Weights of a small GPT-style language model, trained from scratch on English Wikipedia.
Architecture: rotary positions, untied embeddings.
MLP neurons of a small language model. Each row is named by its layer, matrix (up: input weights; down: output weights) and neuron, and shows model dimensions 16-111. Each number is 128 + 24 x the weight over its row's rms, rounded and kept within 0 to 255. Numbers have three digits each.
After each neuron's rows, "fires before" lists the tokens most often just after its 100 highest values on Wikipedia text that the model never trained on. A number after a token or word is its count.

L3.up65:150118156106159094065142107140157152121135137129139148108125140141104135129109096151190129120135148116100154127126152092059132133095130138109102126162146115106126141121109173139128124151141100171122108181173116107115125125171116136097175082131132124147161109099151130120072169130113146121
L3.down65:115125101108115133146140170145145158105114140137136152121150155114140135124117127107091144159176152153154130100091131148149122137125148137126145129104117121166132113124159092117126147101103150115121139109135089186157107108083160117122124130114150138128128091138083060148131092114096123173
fires before: "- " 70, "on " 4, "| " 4, "9" 4

L3.up221:124137134085156123110161134122160128132137192109141129141132088133130139146108137196091150166116092143112119128170126127151110162121130142158096079135136119107132128117106111112121136088126104132136144110110148096167152117090153108105092144107170115118128134171146153092131127113182093112
L3.down221:123170150166117141125109158158115141122125092119113141111137127148154114138136129173131122123146120106117140119122120133145120188112133129097138140136069093120096145156124129155098116137144143159113101121117138144126084140127056146139165129089097094147175118140130073127093123179111156096
fires before: "of " 22, "and " 13, "who " 6, "(" 6, "in " 5

L3.up595:134073071117134084131162149114092108085135132117153154137161132145143133150129106152169095075125121102128134168120158113152141122142158067148142087119099123131147133147112120117103150121147159119137130107064173134099142120120137124096095181139125115111119117114136112122116125135068109140
L3.down595:119094105131098099133129098144110115078139145162113119116114163152131123132106101172115144097103112108136154151176145115152140151135123116161075150104111118106100102146152163128147158149110176143146172149090095152126166147088102155121130130108130155110141127158099164125176112121102098106
fires before: "\n\n" 49, "ies " 5

L8.up315:124130134107155150122156115149110130086143157111065129111121138132135144159133112143140145157122114120112120109127117136162108098069134100097155127164127150081119137104083123122085164100154099140137137095119170128154146108099101133159180112124194137132169087133137142170129145115152112125
L8.down315:138144117155115107141130099083144136138128110151134140145093121177111097155098156161165109112118157142098178133065157137119172118127067158105143157134060126134085121149175137129161115149133195133114127095144151122137078117145160147120155124154132128152135097151092155124114169152105170085
fires before: "of " 41, "and " 13, "in " 12, "at " 7, "for " 6

L6.up255:167131137136094091118193133157094147166162109118139095161097161099149099088128132129101143151144144124121126098099103149115129138096160117093114145155079088121115165143069141080141159134174085146138135108133124120116101100135136124142083139082147097112125118106163144169096127138141119126
L6.down255:133122145133138149106184124041152155163095094133112094142134125110130104127126118136136121108136143101144126126118171120114119065148109087133103105196117135171087134133146146155160152116144134169081157123123182149125150111142125139132128164072142128129137126140134130126115107112110113086
fires before: "201" 23, "200" 15, "199" 11, "202" 11, "198" 9, "197" 6

L7.up148:144130155157107141146165145091114141134133117101101146090155119159148147136088129135108161111110116096100100120121128133154114149123121100124116112095155106162126126091128136138117106132111127161081147124115118142205135138135143110145097123119138158115170121161135160147133129134149136142
L7.down148:145137158144131162087169107082127107173146122162103155147135163152122171176162128138087153164108116110107181095158110169110151141131109106141105100105113114101124155131076140119103117108167076140128146146133123114122083130120150193107153145130121103133123124132113070067144159143146135118
fires before: "| " 29, ". " 10, "of " 6, "(" 5, "and " 4

L12.up509:156095116114116098158142142096152089162122115120120135088121110148136106152124113097147137187170154120139130146111131167124132139094098105127122131122117106076131127138128156115037099104119130134155160138156123108109174150121124122104150117098135120178139168103149122098163134120153083124
L12.down509:166143111074089165113140206172137149124115110099104125114160051091103130130120128125098111112138107128124134124136149118127151112134138090108174144160132145147103119126114093124130143128159127177151131118156110100146154137121091092124153130165103140115112160151149123120123159055110137083
fires before: "." 50, "|" 6, "} " 5, "| " 4, "," 4

L7.up415:156114112128126125121107122141138102147101166139118125076100098143140135117118139126127162114109164145161119102123117143114159116136114076078114135163138113114163086142157137088110071095125101132144148123165124121153185142131120102093146110110103154152159185119107145118137131090115138134
L7.down415:126124134128132151077106158153143118140131131107118120131129138150127077108131110161124171094141129122137143127101117107148183145127148136123118101158116136099137128165094126126080157145117127144150137095114135102145152088080180077106125171171119102096137102125123146140105128097169117144
fires before: ": " 32, "′" 10, "." 9, "ft " 5, "= " 5, "(" 4

L2.up27:124123121141104124127131155108083141145101136120121114182153143144111144121105116114176099136167115113113099226124143121186162133158146112192162117132144101139138101131111153098187139129118173102143115128126161160099114132121127134141108138174095128118175133123076160156113138125128108144
L2.down27:146109095109118108156126139159149141147151095120141131168095153160139116115102126129142160124135120097126178147110146165117120131136131165135061133148171102118110127099139127140099160127151126116113100118140094166133145109153143154111089165147100148136102127139161176120142134185137117094
fires before: "\n\n" 94, "\n" 4

L5.up645:146123108171137139126164129116111135139161096085115121135152125079073113147104122179118155131121156171121143117139134161141085161126117153120118132156109147118087137119103144157138144120160110139146154125156149134128102145117096116118130088137113112099144135140158149132164079127114165127
L5.down645:145153140090133161149152135111139138199109157100094124092097111117148142143141104155161119145116104142137111129141116140151134208137156142137160088149107128085148130132154098140103111143159135154100105124117144078133076128122094060099169140111109110138110101128122117110129112159162136148
fires before: "| " 54, "F" 4

L9.up502:165130175133124124076113141124135104092116141145108103073067142087142129139155103106160121120147115109098097122099089151141096157092101119154140163141132132108125164094113149130124124123114119120119139132124135149137094087110150138127143124092094112112114106075118112146146185126110133131
L9.down502:146066106115122128140109120126113142110122132125165130119126102116130128140173146135169103095096092116133114126137133129141137122086153139134157144147110136176080121166176152123095142098144134131123103120169109187148141125104147120096151150124127119115115098125128127073113123117137130102
fires before: "in " 17, "as " 16, "on " 6, "for " 6, "e" 4, "to " 4

L2.up503:145155137150082132121141144133122104139124107152106142124124125129085104049106131115094142120140139134110131161147073114170110154165111131120105114089110113097128099138104171111127118138148134137166167122170154103099118084116088158067117124115111167135123161132171110103111125094113142152
L2.down503:098112103128160119138136094118133095135090104100099114132136158132148115129168151091128116129093102167126143141133091117131146134200120152150141156112156132109149131098157136102126120123128153127172096130126126134128116162158111160116111111150110144134131134103122174105165140194116152152
fires before: "| " 84, "|" 6

L10.up19:111118181146129161147143142111085144143156115120100159105151146115105113126143127106151140114122099172164096119159087140124113167135128172093146135166122125115123105107128108147093089089108106128159160111122134160101118126118109156142133144098124126122120119146171108159114109143159092108
L10.down19:123099170126130166140132125146106151128146146111117125148142121128092166133113071179171116114094148143120123107141125142145085155145101124140125103131099063122099119136144131120146115111167086163095127183139094163125132114127106138155161111076105138126151164134131125096169153136127125107
fires before: "| " 54, "|" 12, "(" 11

L8.up88:112103148156116111138109092127105128085134130136126104123156054142108142141109131155136134095146127099106114138130134108089117101176115137157096133132149108085127117127134151138131166112178125136143099098157156142123086119147099108120160147117128163158150132144159119154087142098131138173
L8.down88:102123095106068111168112059123109134111127148127153127139120146165103138071094121146120133127170124123144150159142098138134091136122137140088106175110186151146140145107183144122154144131095170100159104138075130094161141150130141120123085144149085186162128165134112163126128106131125113149
fires before: "\n" 76, "\n\n" 18

L12.up706:116084086116141098127120203092151088140107136134135134093155145108121115093111139131121115159169144162191127084124161153145153101125139128088124147125122126184123129090115138099096157118146165097151141091150161122130126108140169117108106097118135102126135107138114124132186139103111061150
L12.down706:112151129123148156128104136143147109075153128130117138122169159114102152117111137156127111163124144130156165129139119126128085123114115122107143164140145152108120164088117117121164136139164107150108140139115155083077123153171090122104167107152128101137111176186127136120110149166159077096
fires before: "." 29, "–" 11, "," 4, "5 " 4, "ian " 4

L6.up312:094107145158124107141140113134069113112099161115109129121147137135102149119092139127138136104149107092153123158107166144137143139157132127187130160148108133118127098127111141105117118131082124111104132166144140175095112137121145197081110108103078105114124171093163151154128102138158157139
L6.down312:145144085113123118142105106118126140106158131097128214145096138155125133126118098117129157118185140080087111120127139138157153111107154142124152115135143144122127123140144093133128118147146130097104106144076124122151135155118145112134110122131102179167171104133131130151099174136136095112
fires before: "\n\n" 55, "\n" 8, ", " 6, "." 5, "sion " 5, "): " 4

L6.up221:113149091141092126154134134140122120152154113089122122126112123112124109089113182113092154117085141113117155160091126140111167133135148136140117141195147146110089052111126146119096118100111145141111139131154109113143151146147138139119144077123140171054169144173146110163187132136121125142
L6.down221:144091123101099155118102109142084161171103152105085107138153121131112183137159083124126130145059092174117139152163124148126129150174158116129126131105130121123107117111155165115123121114148172170107123108151120143113128117138122107122093146123119131113148144123087192162111118183168121125
fires before: "| " 81, "|" 9

L10.up358:139160161155130114123139144150165082109144129132138115125131082148163116172108133080157111123129134124102097098090090150147108112119132131094153135144132110113170154154102126133104127112103128099144123083135121130157160099134139154111150149126125081091123086146162162155119152106110182140
L10.down358:121107090193135123115138151123139146125125151140114127154107125128096119103151103152128139139108138152156110103148127148211159163110153139164112134139118133122128121103102106110074098129133165108101137129146124138107135126124170112144118087128125138151161084113168119129168089093130106146
fires before: ": " 37, "==" 20, "in " 10, "on " 6, "and " 5

L9.up55:090129200130121092138148141108112099164110069124087120155065130147109101151127134151137101092141126130126130148139155106091128114121158134157110084137093101166142171138115119142152131113142118122119193120151121110111117108175104098124123123091130162131127132067153151123137131117107154125
L9.down55:143133142137125166116162083108100151124111105161094131116153102125137171149096087134139122146130144138074149098207135150119118105146100101110086146135141128158153169144098117118136140070126159148127125098136144131169110099119117135146179125134109134144147109100121103116131110141119125094
fires before: "202" 12, "201" 12, "ted " 10, "t " 6, "ated " 6, "ts " 5

L8.up25:082091091115110150173166107123152117115167091140114115100160118121167115071093145096110125133108140097114102097114170116095187121139136123149120136122152154123138127135142135083125142097090140157167130115139125100134154140160172116124162083136145164117159133095158138122143134117146112135
L8.down25:121115143119143122156125086132142146102128146098111126159119107129154141168126134096153118161110123151142132083149102148135086146127155123148131150153170143097124142124127107148133101106126119136096078147142134115182106139137131107117147138174105141159152100129140173149133131146126130089
fires before: "| " 44, "|" 9

L12.up224:079139194124127165130164116140080121117151142119121181126141186145138124140144109139165143111097090158155077149155127128140111159137138115133164105146088122125144149146104134125124129138146125118152144138108159163161127117125092096145131126093099119106159122134176096125106128128121140124
L12.down224:121116127126095153142117122129133126121125125116123134146108153171129147171093125120193147078117161163092102109138135139121122128168088174123172131152092092137085084109137101135151122094174156147100097156107076167131102128154105112176150111118115147118175124138074111127177140152145137085
fires before: "(" 23, "| " 20, "as " 6, "– " 5, "and " 5

L11.up161:094134165139123091178146113142113099147145162141129160136162124176146149157126148126148086134122117128117073146115103093124160175171135124147120128108117138105154107181129142095097148141115146135156152135136142176099127135092128143122141114099093098142113114085131146169082109156177127156
L11.down161:154110100136145126144124040133113171081131088114150146174116113093125163082100117169117141085113173144136127147143140141140136090138120126131135134140096159130099111083114122091136105137129144084085102131128114132131098113118145122182122118172127157121128163160129138104106122092139125124
fires before: "\n\n" 74, "\n" 18, "; " 4

L9.up666:131114129116133127107147143144158103158090132147093103048080112143168081095113106120093143138157149122097142118107171145133158131123158163102101123133148093100097155147078134137126108151170132130143080120121143114120164100097143086138160115129135151107161155114131093104146140102121146138
L9.down666:145109139112165174129109133076142131152153093103115147119145105136136155150107141142102115125148125177125054112130107126134157163123105161132155126122140128127117102158117096142114114140095101149089114129115120129091108183109140110116099135160101142073161119144098127162141101102124119143
fires before: "- " 70, "9" 5

L10.up496:145132137118123103110132134124126182154105126143172141156102124152115083152124074133160090145162158113091139134076098158128147147094134115125127098069115099137160104085120121143124132116133109134119141129156150137128137118144109088106074150139135139123133139120114144112102122105158130160
L10.down496:176133135115219131153142011127150131174119117119110129151113078122113133095142099134102089109061123153138097124111129132100111111136104130070172137133151107127133116153136163120125115106155105179125147146114134114093176105129113128148100114119129147127130113134142141113113111137155119122
fires before: "The " 19, "He " 12, "In " 9, "It " 5, "On " 4, "A " 4

L10.up452:147108133133108102120162160074140158127152144141150121068131072154120118096118108111125141092141127111108129123157137129097148118122099145073115127117133095154110142144099133088113083105142111153141145125130184136169177102078174123136124074142106134109165125106132102123101129130075117138
L10.down452:108101153083129162118156134147114115179148125138111158097119128159092160122118142153100122101125117113106109150140113120088113143095099116130094106168086129164112156139100126115120100171116108143107117088114110133123140134143106123120155129141134142170195158126102146126084154120165127129
fires before: "- " 57, "(" 32, "mi " 6

L12.up601:122118143124128123109140142122110100148103150132113097138110122118138137079102112148193121091146134157147128154106176103146129125105067113153111114096094133063142157114087129129122129126118066165152127088106118148124155129141158144150151088097127125136122122094097138117086140105117145148
L12.down601:209154181101111143070197109076132104119122128118101186121125100143136146120127135107075103133105121144157114130143104164130105129135113130095149136148137109130141136124132163142122117098115140156102127170141109098093141150114123103169129127121124096163144136138109113100147176132102109100
fires before: "- " 70

L5.up547:153147097134058136125147124097149146113162124129165106128129138164096126125108144141153124135143160093118141140127168136096134113175108116112153127087127161099122109128132121126131126078081109094110121129149174139134140143133149125139113088094097137123134125148145101107137112121128102174
L5.down547:114171164119118158124123114158122149139118108125073147134166109103125139152134125128163099118110110149125096113116088188131116164170115135149133151119102136136096147100132110146112107112171157133091090175138132116148104123104081112143162122148086147135147098154136145157118113170114134119
fires before: "| " 91, "|" 4

L10.up108:180120166155128119160171125137139129157138114149117106128135100120184111088106087144100166100141141133096145098166144144063140113067075145088103106139121102125121178127100143134131155133133117122119119090151094130107145110146091109143138110090128154180113129121112143131153117083130132138
L10.down108:155145156182143137132148100137138143151091127133103140120095152121120125124101182159158090139132152118109146116155118128124125134162124124125154130178137153105132152128137099147123091115140138125126085111090135118102098132159122129150149129120122107110137129088114103100165126125108124123
fires before: "201" 26, "200" 17, "202" 14, "195" 7, "199" 7

L8.up22:136143133142102111128132145113118118156124159128123127113153155149126093195137129093167096141136180124094089162109120111163137142163120143116141128134156150105137086152128131079082127091125136108118140125130136143111154143122108168117098146131087126145159139164123110124175131119129146090
L8.down22:143136086148075142125104165112133137128114120093147123111109120107131141129095135116125121093149116123108162207148167154161116116108125151131122127118157167190083108105114127089133141104108129150149146114151125145115127120134161126128103137118101157114068158117132108124122106101105106111
fires before: ", " 33, ". " 10, "000 " 8, "ful " 6

L2.up353:098113109150121098118126138118114142152103139117112106087167111116121127155162129150183141173116123069114099135114181138116114141092127086106131096125075135101108150122113104116149124083160121129152122143150117140111100141086115157155155112083098139162134155148138068119162131103133118142
L2.down353:136124136147169118133151128170133119108111140142149132117135115112134105139179112165151127128119103125090126146114125100137096145149107101125127136125121155126100150094140133135151133092154140125080089101171135108137090149107172181114101111105101130149152165151135091137191134147108160148
fires before: "| " 48, "and " 5, "Democr" 4, "can" 4, "(" 4

L12.up598:158126102134135096123144103174123086137120130142071118097133114141110118149144124141125145122154114124129129167138131133109126132078124137147098124151136118114167163106109093135092141124114074125117118141122148121107129082110128086079129103080168163093145144131134121128110157153167114138
L12.down598:139126133094136130098154143128124076124115134137084107145157113140140154113123140138139165119120102144103114104108129164091109109122100161161139156148104142108124150112111131162122186120150130124083108172126113133145111118154113168128148155165157130163127156154117106117128148123105186122
fires before: "of " 47, "and " 6

L3.up380:102106144112115141133119150151124152128096145127109185102143099128125074163105122148157142122176114117106135138159154117127112155175105103100119110084125141116108144093172135139149141078111098116127140096151155132109132111117129195149075155134068122160121169136197125135156104122110158156
L3.down380:114143098163139137152113142147106097115122134135086171136131146151117112137135156150147123105133120136113123099145111114120120137159118126080171139119139157096094146098134128119144115143133176116090105175130114120116083134084092090146145147170113102132159115118122134152164114144114145136
fires before: "| " 55, "(" 14, "|" 13, "m " 6

L7.up179:108135106102091106093138131155117109120156140155109150130100105099150120158131150140128161129134113156162137104143099119149132152117113102162103139152129128093148145102105108129112105109145134168123164137129145154144124107107118127178135127083089158180120124191185103146127122096146162141
L7.down179:132115106132107142127176078100105151148136147137107097159115102111113114128156086120132127137077131149094172158130103113097124101172132160151114147121152115159127155134118119134158145138110114148162100111154151125082145119155121151051122106175096127164129105101128155156153129149134140123
fires before: "| " 37, "June " 7, "in " 7, "198" 6, "194" 5, "January " 4

L8.up401:175123129161116085065102140138118119133085138159130127168130103143153120165141120178135113131132154134135102120093138172101087112128160081156123126171113085110140084131119135147120156116164096144122133126129143124111129074115136097145107140110119160151128146126139132145115168108166131113
L8.down401:132132139119181154135161067128125134145154135085123163144141084127108107123166106120141150117157107133132099130095109105115083097088149138064141121126148120079113105141124134134075119128142098154134129141102132138150154109137128128117127146127139150142119071145145085122090149123120101114
fires before: "==" 17, "He " 16, "In " 7, "ar " 6, "== " 5

L12.up670:125109161079114101134131124111139105178104115161137150115139120107138181109139093154122103130156187131075101169126159138098116135108098134134135137130147102111128161180102110136098097154126099163109136122128131133152140101144139171139135121116137136151149128082171130166129114129088183149
L12.down670:142117124142124137144144122086124106125135098127122143144116154143133130140155119104102146102138113136158122131137158175155125102143086139093152111065139114098134153142095116143148142130069110142095114143103110183114108124125169106162127120194129105117185095128125108124130157111109136112
fires before: "- " 45, "(" 23, "th" 5

L5.up217:179102165136098148123134121110152140125179135092133094108155168133132110117090076143175122152126113125117139143165137126130134095086143094197082157141125113118154089138132144146107138124134108177099142093134112159138112090105158153174107106111152126094158104140148110125129142108145102164
L5.down217:130118168136067107140128125124086140117160154101115157116131129120114142108124108181150147172110123132089143085171114152135135139186100127101159149095123127146068124110160121152088122072116161115151100146122137151145100096166127134121092157105074142122161119188140119113136111131166124104
fires before: "| " 80, "|" 19

L7.up3:178106195177125171145180125111110186153114094079142107114155137109159130110138149155104123140073128091110123108133125159089135116121112138177132132139118107119151114183110127107140147160121119133126123128134130138150138139098127115188104154107123095133110147079101152118112122106106129114
L7.down3:150127147120133139106157066113128159155147136102112150108131133112108122142107175131148128129095137127153128104171150120119117135133133108121117143133135160126082122116152090127173093110151153130151144152106159134148132098157138129120128100120144121143143130131164163103118123143090178132
fires before: "200" 27, "201" 20, "199" 10, "202" 8, "195" 8

L5.up570:164102108164076126114134149126124143103178099082135109111132135164094112116088106125170130140089108117088115116125124165112144100164145160119108147140122132086111059149135153153113099097091100132094160129188148118131119115106129152131146086118090139121124138147130141172122167119176120149
L5.down570:149120103154080099136161108140068114154162092102142111132122123141095139128158126135143151115108141151099121132205111103110129122138119129117185109109122093146067118117189172141133110089142180156148090129128137147148119092135115143123102161108109140127168112129106150114128106145141146107
fires before: "| " 88, "|" 11

L2.up313:120124105136082096163168131132124125159146120097113132170150130118119089121106111093188169111122137115156129132147152144138134115103128110149128113087120116094147118147107143100135111116100090166162144104162123150124145163112120117146136061098130155135136087134163136137136118096194146116
L2.down313:136142097112136165133137139142152133130117110127086131118149162147107104146169086154140105136112159127071154099167095094146133151112119111128173113125165106135096153128177103094114128102134142131115112122145130075129125162108110209114156115154124100133101134117162128153118146158174144117
fires before: "| " 84, "|" 11

L5.up256:140114163105139088137101125115172088090106123116126117111125081113098150082136126106115120104126125121129136123124176123127140097084134108113105124121155118091124179175093155114151112130161107131106160094145144133133137146112157134151110105137142110106159145068132135141103152097099156122
L5.down256:136116127089176143145131106103155117093170141142161127132143065094120155127115133115121132105132117135122134113166159080108144141081066138115138140149119136117132118172089093174128112117122170171158117138112144140157130127149146137125148132167134107121142143155101106134131166114106164129
fires before: "- " 94, "b" 6

L2.up56:107130101127085130085108134137121163163136124117119107114151143098136099111101110119158113131170098146134109132134105112129118104113117100119118097088142107065143059098141135144132124092148125171149140099146164102107144125089092133133103093079135120110087106121169120149117127084116138163
L2.down56:114145113105172113136159127098101100133107114127093129143135139111125104120171150133151098132135141169112150154119110140117148131204121130136136141129151084125136169095173132107129128122111166116174099114124125122116100163165111163133137152139089129169134138097156160090165121177096138149
fires before: "| " 81, "|" 5

L12.up132:113148152106106118092160158122186152089100116097115081104113088122153149132088139157158144138132142116091160160136172180101123123121158134137125139075096138124122121151092146117111110120146143121161135115181115112146129090118146128137144090105119069095126141070142110094138120122074143130
L12.down132:112113157115160152089180153149084140141149098148118137118130107120132147102149170123128143129168136120103106159124131124118152158098112135085109084134161128134140178123094135139134118142111102173137116110128120117101128053157160101127124160151146128118101169106089136142115131151153177135
fires before: "- " 42, "• " 5, "1 " 4

L2.up626:113136133161099098121125149134095112156169146124132143156129108089123112140123114151176174129128134153123122115137114109135114145146114143128115120100078120093153110128110130095099119091134161130153187128153111175110136091111105167153128068085124115110131087150172096152122149125154100099
L2.down626:113163145154159159122158127115166134152113142133113110148154124113122072150149141162156112133104180144075163115124110070126106107114131118135125161135143087120120154126105118129144126099103124133140102146174131110132118143130122154103157144176124129150116113114181160154172135133159104127
fires before: "| " 60

L7.up385:177129144139137096074105119148120137096104152118111150125118098129137120150124116156117124170132139086107115136132144105097134151100142083131105128140145102119122105185116120148126181096131144152094128137139174094130163092147157098134129126113136114138113160112140115098146166126093093109
L7.down385:121092144137170123118130107177140133113125127107111157167140050094113130110166125132096135097145102114148128111121109093098105078114116119087134120131133103128113099143139137133101110115181103184134134153111166170120137088130108122169149153108127128116146100114131102093122183134156129143
fires before: "He " 18, "==" 17, "he " 7, "== " 6, "H" 5, "In " 5

L8.up462:135116186137096144119122118144075159143141126102107121110123149124169113120087144141189155143142131132127121114139109132112125097096112161132144144146106109144144135138114103129159117129142144162133111114115126161133129086117125130191126142134122139103153106134131155123091141124148152113
L8.down462:147121142091139138116124113158122173195157143087155102084139140107064122148130094128115123127129131121123130115131130094110105140159105114109127160118129102126126102130136122152150156095111148118126077161167155150095117147158106102120106105142115128163164146139096136079130153126095127103
fires before: "| " 73, "|" 6

L5.up185:147121144115076131124122134154124149123154127130137074128130145089101155108110110113163130126141145141100128107136134140124177115099152100139125144086120148126162078150100118135139070105175149152082154096115149160102153132091127134129138119087170128111107133130137113174115103108145072160
L5.down185:152177137164131128128167095136106149143148117098146144123132115147146127127124137156112132136112139115095144116146091147117111146167107171114140140134144114117084159116163156149125140084141160153127103167129106159102073116170120147104108156115086128119179117122109136103146113164159148083
fires before: "| " 57, "|" 31

L5.up34:150106146127090084125110123141170113145110132124162137178114139141175135139143121156147182164115099151136102123143142091084132124086117128151125094160144130134141141126114137136134123117119100097122098091156140156122142096120138151090128142134131095102136117146171112179133115123150145130
L5.down34:145154153159163151149118087140140126142128105129093119111145115109105051153185149113106161091109138106157094119140139153114057144146161157119171149128121129115091099103129131095111133133108136166146117129108113114127138163122109148142142145121118157157142135140150119115136121164133130127
fires before: "of " 24, "and " 15, "who " 9, "in " 6, "to " 4

L12.up119:144106097140115135059114148148110101125098102149115110118106174153169103113110126115109131159141163160120106140117115137141129097121107124148147141129142117162131123151095119045087085115108134179127167112171130119169124150125151102175154119097115109118121119127143129128165124095072139118
L12.down119:107114147104187156137130136129163179127110116105155127136186107106105100134125135124118103128106130074163074111117176099158148137161113101151162146187107143095132134106110128155133096171123120159119093129142166091116131114118103107118138128155120155132177095167162100160088111143159091109
fires before: "." 18, "′" 14, "″" 14, "–" 9, "," 4

L10.up765:149121136137116108105112140123140135151104143142134155070097148150122131112085096133116113183134098119087149142146123155142134139140133122092125130162200097119146146128120157075103106096120114127146123129121114100133148127105124112148180088110127092122169153128111111110171110111117118163
L10.down765:140072089114148113093128137140161126107149109113113118153146121097134113144148172089155129125147163106126093149161134139149132131165150098125175129135150138110072105153124135121115131155089127138131093129144160085128124120137118093133159121182128100104137087108143120142109160144138113141
fires before: "." 29, "′" 14, "″" 8, "3" 7, ") " 7, "7" 4

L8.up379:109120203155123104117188126136118112163112102129121083160147108116157141115158132161117139130113122115106142131146150183095137117099161106168099120155113120162127153131098138087132168130152129141087129113124117085133126092101110146161139158109122113117135153083123127170106125097119114103
L8.down379:136086151177193170104145004108111124138118112115080100130136104130111118115129138151133133154071124116143150097141152146100117121162121131108141116150139118119127123144128117128145138109129121153121143144139156140120136090133117135134149166112125116162141151101152127117146123137134125113
fires before: "201" 19, "200" 12, "202" 11, "199" 10, "197" 6

L6.up510:126152124116116125130133124123133112173169133155156127103090123138161158104114096127175128148144189127141052146106112113102080137115077105099131081108131104177118102083094129114095109149118091139099144168098137136148158116142107113108131113123153173114170156142140153086111162108172144160
L6.down510:121097116133152146111103093089129163139125096170127144110096104189119125103138129160078142115090171138150133162151135169146093128150126165101122139121129070144169125174113148128143124103126115104151129146122119106139135122115143118112119150139151142100137134086104151163115078134145087101
fires before: "- " 34, "The " 14, "===" 7, "In " 4

L5.up180:084121147165106147141110144139119124143160107093091167107142133180160145105110118123129155146108119139159103096164097131114122152149127121107131119111150100148100114122096113118131129182109137160159135120143134138186173120139127150121111099127129131080104114120154141096140149117187125156
L5.down180:139078112141135094120129055152125102118123126158127113107153124103130092128124124115149130142084158116151139156092148123156114144109128094159123165143137167112148129147163168130109148135150150149085098153103171133108068108180136084134091118065113106131191149119099147141168159123113145111
fires before: "| " 35, "=" 5, "(" 5, "is " 5, "and " 4

L2.up673:143095122131142098135121106144149162092122120155126120136169076142122100121094119116125125145130108123153158151137115142096128136171094145119150141086128129137082129129145139107150141120151139152134128124166153148125093123119089084132179105103110096172120134152158101147101127120125139109
L2.down673:071129161141149121133093090157118138105107092154150097111068139142149099123139123148147140145128121161132132180132076158107146152120121125112148074119163124128138140100140134137108151140112170126114113112118117108103160155111125146124076158087147145122178139154094132159128116124131088140
fires before: "\n" 19, "Apps " 11, "Go" 11, "\n\n" 7, "(" 7

L2.up189:132085135148132137117166162133050092127130140088114146151160163111126117143150146167132108102141102090128067153169148123150105147126130114134134067111136156126127137120106099121146181109191153118124168134091152106124110141101160143176090147094119162145097114108123115127115125122137077116
L2.down189:148128099130142117156104064149160127147136136130138108140114119171114078122135113148132130133090143113115159141125152136080118156145128125137101140143149136107122093152160134149110158141131145146127078157115110149136132132133088149151084137105114154132150122149102177079137111179110130098
fires before: "\n\n" 53, "\n" 5, "released " 4

L11.up559:140120140130138089131115120179117148177168148099109101117123104107147148079148156109141129108141083114144155169108114099123126095134115177134095100194120151130154135117138125144114113110094158145145083091173139133145145158145139162102089083110118157142156165102119153118118134113152157122
L11.down559:117149105127195122107122000120096124111130151129091104128107158125168136153139119135112087099055147168126151119133123165135145134182104139101182092097149097135088117124144145121132149099135168138132091098131104121120110107139124123123146121181139134143152144129108121127174117116105134096
fires before: "| " 27, "to " 9, "than " 8, "|" 4, "years " 4

L2.up669:096123142125130118099121127128131160175149128131092130124139156106109122150127120105181139129103136147135138129165138106149092149140096146106136107111145126121114095075123167098148125057125113102130094064147118123098088105101138125129122160147098135172117111129167149115141100099129159128
L2.down669:108135122108171143121136159099159108131108122139128135158147158142134135160164130137140153095143100136151105136122124101119078129177155127129152119124136206146087159093149107135143117146112159108132081125118129120100110105133109128121139103130132117159086081118147096109143140160125129151
fires before: "| " 63, "(" 10, "|" 10

L3.up418:121152128151105174154108105122103130162146111087082182100197113131146118074115154146116096141120112118132095085109123164118172159135132106147155136122133122151113095136102111089127140134117103142164139115144163136133117110157097085155172083110122121129119120132143137103127191102162106135
L3.down418:114138155180122121125140101135126141113126159123116121117094127134127133165131117116153128126128090099159184162083118120150131149164140126202140127122145100097108130141108113156134151167125148142165117160131171144092101095131150133124112097127117117123141124102124138113145116122134158113
fires before: "| " 35, "|" 4, "C" 4, "In " 4, "and " 4, "& " 4